Part of a small language model's weights: 10.1M parameters, 323M tokens.
MLP neurons of a small language model. Each row is named by its layer, matrix (down: output weights) and neuron, and shows model dimensions 64-127. Each number is 200 + 20 x the weight over its row's rms, rounded and kept within 0 to 999. A neuron's up and down rows have the sign that makes its largest values positive.
A block is one neuron, or neurons of one layer that tend to fire together. After each block is what it responds to, as a language model described it from the Wikipedia text at the highest values.

L7.down64,162,218,218,174,193,188,199,241,170,179,207,165,205,209,200,193,216,189,233,169,185,197,172,232,203,205,186,172,191,183,186,217,174,192,226,222,196,211,209,202,205,183,213,184,192,193,189,209,234,194,247,199,202,206,170,206,200,200,164,203,188,211,210,161
Responds to: Locative preposition "in". Mostly "in" and other place prepositions (at, near, of) introducing a location or setting, as in "born in", "based in", "Mayor of"; sometimes word-initial fragments like ab, ref, ass.

L3.down90,198,227,185,182,217,184,189,208,164,167,199,195,180,176,232,199,218,208,189,188,192,206,193,193,219,197,181,184,205,192,180,208,164,173,205,186,227,193,162,184,231,198,201,191,236,202,170,171,186,222,225,203,187,204,194,181,149,171,196,205,203,179,174,157
L3.down154,200,180,206,181,218,231,203,187,158,220,222,180,227,211,207,182,220,204,157,199,180,187,212,186,240,175,212,157,182,194,223,166,172,197,208,178,221,197,178,172,163,229,194,169,194,194,218,194,186,222,169,221,246,196,183,187,194,197,191,211,185,213,197,193
L3.down194,191,203,223,201,189,203,217,184,188,187,165,201,201,233,177,200,190,196,214,225,178,196,210,197,207,206,215,186,200,231,238,182,204,175,209,191,222,194,245,225,193,215,173,177,194,192,208,199,196,204,185,216,241,216,180,182,175,203,182,189,240,219,163,207
L3.down326,155,205,198,201,204,213,216,219,178,218,208,193,220,202,209,191,203,220,178,209,203,157,207,187,213,206,233,203,231,196,232,217,207,184,220,234,204,222,202,215,189,210,186,207,219,195,185,224,210,246,162,172,181,152,213,155,207,209,183,234,187,210,167,191
L3.down416,205,185,219,203,233,219,215,215,138,178,185,180,204,242,177,194,222,206,216,203,219,216,191,196,217,197,179,228,174,233,171,164,195,190,210,200,174,192,213,213,169,197,230,211,221,207,150,197,191,205,202,198,189,251,155,190,191,236,205,184,201,230,185,184
L3.down441,204,232,184,187,239,223,203,211,177,214,209,235,197,224,211,178,197,193,249,200,171,203,215,209,211,202,206,226,219,213,213,187,196,187,201,216,206,198,199,189,217,193,182,185,248,203,169,142,214,208,210,175,227,209,211,205,211,193,192,189,227,239,188,185
L3.down480,200,248,200,183,205,220,205,216,168,212,208,202,170,225,175,178,209,202,212,161,157,183,190,186,252,171,193,182,200,167,180,204,240,160,213,245,215,206,203,195,129,207,190,181,195,185,176,183,199,233,216,189,220,219,198,219,208,197,178,217,193,215,213,223
L3.down662,189,160,196,208,237,218,175,203,186,164,192,185,189,196,174,205,214,189,178,188,184,193,207,178,228,182,216,199,213,150,186,197,204,170,246,185,249,206,218,213,183,186,189,185,182,187,197,213,192,182,206,177,198,228,194,199,202,195,205,206,184,202,216,187
Responds to: Preposition "in". The token in and In, strongest as a sentence-opening In before a year or "the"; also mid-sentence in and In- word starts (Institutes, Inspector).

L10.down1,198,184,188,203,192,175,206,212,219,191,190,225,210,177,171,221,186,200,188,232,225,231,182,221,173,198,222,200,219,216,209,207,185,219,186,222,186,191,167,214,199,196,195,202,189,220,185,206,185,206,226,211,180,230,180,181,219,187,252,218,234,202,204,216
L10.down216,162,195,214,187,221,185,185,197,195,199,172,220,222,196,184,213,208,171,171,203,216,213,178,221,214,195,215,207,207,205,206,177,177,222,198,180,180,203,182,202,217,171,235,229,198,160,159,170,172,171,203,186,218,204,202,189,247,212,191,173,201,182,198,174
L10.down285,207,153,196,179,216,165,202,237,189,206,229,186,212,202,185,184,208,212,184,213,194,194,179,213,175,187,186,222,211,182,191,189,219,199,217,191,222,201,217,193,213,210,167,188,246,190,194,171,190,184,186,205,201,214,212,185,170,175,181,227,175,200,180,213
L10.down407,195,224,183,192,172,170,237,206,215,194,160,203,233,177,193,196,233,192,166,210,174,188,154,208,192,208,219,225,208,216,234,176,194,197,202,183,180,216,223,215,189,169,187,188,201,224,176,202,235,191,191,173,193,218,194,187,193,190,180,181,201,196,201,198
L10.down440,200,221,141,187,251,196,178,170,185,211,204,200,212,208,178,219,168,192,194,191,177,186,206,196,221,202,194,206,212,188,197,182,238,238,196,213,220,205,171,199,225,214,186,196,196,225,202,237,179,216,185,210,181,181,242,213,157,219,187,182,221,199,228,193
L10.down467,243,222,221,206,176,216,172,179,168,210,192,242,205,205,190,213,202,220,179,174,178,199,204,208,206,182,243,206,188,239,212,195,212,189,203,204,227,229,216,179,197,189,226,192,191,194,186,216,200,207,205,216,182,215,218,202,207,221,179,193,212,196,201,209
L10.down484,230,178,210,200,199,207,183,184,199,187,194,199,177,205,215,217,158,217,203,223,224,185,208,206,206,187,209,236,209,181,192,241,173,168,206,184,231,186,228,173,188,196,165,190,157,230,176,216,184,182,188,222,220,192,173,196,204,202,176,245,186,226,210,163
L10.down544,185,176,180,163,235,189,221,182,166,180,190,206,176,198,181,204,169,220,186,214,191,231,187,188,223,181,184,178,199,197,183,222,193,194,175,185,217,207,229,190,217,218,216,201,165,156,231,226,220,228,198,188,204,183,199,237,207,178,185,215,196,209,200,194
Responds to: Split word-initial letters. A lone first-letter token, mostly b or s, that starts a common word split into pieces, as in b|ad, s|ell, b|omb; occasionally mid-word fragments like Buch|ar|est.

L7.down312,200,206,197,177,195,216,202,213,249,250,197,175,188,212,200,197,216,216,242,205,215,188,181,206,189,182,192,201,220,199,199,214,208,197,182,216,178,154,206,236,181,244,194,184,199,203,177,199,188,221,183,174,181,210,192,188,185,216,202,185,192,161,211,218
Responds to: Mid-word r, infobox colons. Fires on r fragments inside or starting words (Gopalakrishnan, Krall, emigrants, rafters, rental) and on colons after infobox field labels (Sport:, Status:, Release date:).

L10.down15,232,175,182,187,216,194,177,225,203,181,204,206,204,198,203,211,189,180,222,202,171,192,206,155,184,213,201,212,184,212,166,204,185,186,199,207,165,212,225,229,193,192,216,177,203,189,200,221,205,202,175,192,206,209,204,205,201,196,217,206,184,211,211,186
L10.down47,184,193,237,177,204,194,214,190,167,218,210,201,205,231,183,185,196,225,187,215,224,191,185,204,189,158,215,207,256,217,171,191,234,217,184,205,189,206,227,222,189,190,249,183,220,176,194,188,229,184,217,214,206,212,202,193,206,200,208,188,193,153,230,191
L10.down141,226,167,173,238,205,200,196,188,202,217,204,179,213,206,174,166,225,211,183,193,195,180,183,165,192,211,181,198,180,197,184,184,193,211,193,194,222,205,230,207,176,198,181,192,186,186,209,201,216,152,190,234,159,209,206,199,205,228,210,236,217,185,216,191
L10.down150,188,240,190,179,217,216,177,159,191,198,174,184,193,224,216,154,199,213,207,193,172,215,189,202,196,210,227,173,188,217,185,223,203,219,152,201,247,205,197,230,189,201,198,230,199,184,201,210,221,212,196,212,202,173,188,164,208,169,212,218,216,197,188,204
L10.down241,200,218,192,205,204,204,235,225,143,157,224,192,226,205,186,194,233,192,197,236,209,217,240,173,166,219,211,193,200,221,182,198,194,186,230,196,200,188,231,224,181,217,157,190,156,207,187,214,199,187,195,226,183,218,217,218,219,166,204,184,186,185,217,223
L10.down343,180,163,197,170,209,221,180,200,201,226,210,212,240,172,183,222,222,200,197,196,176,164,199,164,199,192,237,229,175,244,243,205,215,203,167,156,184,199,203,221,210,177,189,216,179,242,193,193,211,235,219,168,172,179,205,210,226,195,234,178,187,157,181,208
L10.down347,230,187,202,226,209,203,231,205,192,209,197,175,193,207,182,170,168,195,189,213,205,175,171,180,213,198,193,209,200,203,215,178,178,187,212,179,196,167,172,215,183,187,194,226,185,199,177,181,225,153,199,224,200,194,185,199,179,237,216,217,188,214,229,204
L10.down642,217,173,189,192,232,206,205,193,201,229,230,207,219,177,220,211,201,199,207,167,179,206,200,214,172,193,175,182,199,193,193,215,219,183,159,188,212,214,213,191,186,180,231,186,204,211,202,177,178,205,209,198,191,231,183,201,212,147,190,211,229,214,196,179
Responds to: Temporal prepositions before dates. Prepositions opening a time or place phrase, mostly sentence-initial During/In or in/from after past participles (founded in, announced in); also word-initial In-/Con- pieces.

L3.down3,160,190,194,160,190,192,209,183,206,203,247,226,170,204,211,194,197,214,215,200,214,183,197,197,213,237,242,182,190,209,199,195,225,186,194,197,195,169,216,183,213,165,213,200,177,195,168,213,227,219,201,215,178,198,196,198,211,199,171,172,215,201,211,224
L3.down89,208,179,215,220,210,183,234,229,225,200,198,189,210,157,211,216,181,196,205,198,192,222,210,216,200,199,165,172,244,225,190,200,220,191,208,193,195,195,178,177,205,189,199,199,212,216,189,206,185,211,142,224,184,215,177,201,181,174,209,239,200,211,199,231
L3.down254,199,210,199,224,207,200,219,207,226,198,195,216,185,188,209,223,210,221,196,171,163,159,245,240,178,218,171,210,227,176,220,229,175,176,208,200,208,214,208,211,205,186,212,229,208,183,231,193,210,216,197,214,205,224,178,227,216,174,183,176,191,178,211,203
L3.down255,224,198,171,185,213,178,210,234,238,221,187,210,205,198,227,185,208,215,158,197,195,195,190,195,215,188,149,198,203,215,175,209,202,194,226,206,184,186,205,176,206,196,198,174,226,194,201,189,186,188,176,206,175,215,199,223,223,211,214,196,154,158,189,207
L3.down358,224,180,185,182,199,199,182,202,206,226,179,187,208,226,184,178,222,208,203,169,225,190,200,189,179,185,197,219,206,193,210,177,202,193,232,140,213,189,174,180,174,210,249,228,183,221,189,177,218,213,168,168,205,221,203,200,216,200,194,207,196,199,189,141
L3.down466,213,236,205,234,182,197,202,203,242,208,176,224,200,212,210,217,177,200,129,194,191,203,215,202,202,193,188,207,191,224,179,231,203,203,193,197,180,211,197,207,166,198,210,230,165,196,185,199,204,192,243,193,206,246,221,197,200,208,181,214,197,172,174,188
L3.down512,186,157,193,190,243,211,229,219,172,192,149,212,205,202,186,219,210,212,212,200,206,195,240,217,202,180,232,193,238,204,208,197,186,215,188,204,193,212,216,177,181,227,223,230,212,228,190,210,211,204,225,258,208,174,216,190,222,181,229,220,235,190,174,192
L3.down639,214,185,203,207,204,187,223,205,194,197,206,177,193,206,224,226,179,228,195,214,215,177,193,192,188,210,202,162,199,184,188,194,235,209,198,195,211,200,218,212,147,175,202,219,158,167,200,220,233,213,167,211,208,247,186,216,193,225,216,189,213,165,196,230
Responds to: Word-start consonant fragments. Short word-initial fragments, mostly consonants like r, b, dr, k, after articles or prepositions, as in dr|ive, r|hythm, b|attle, b|ounc|ing.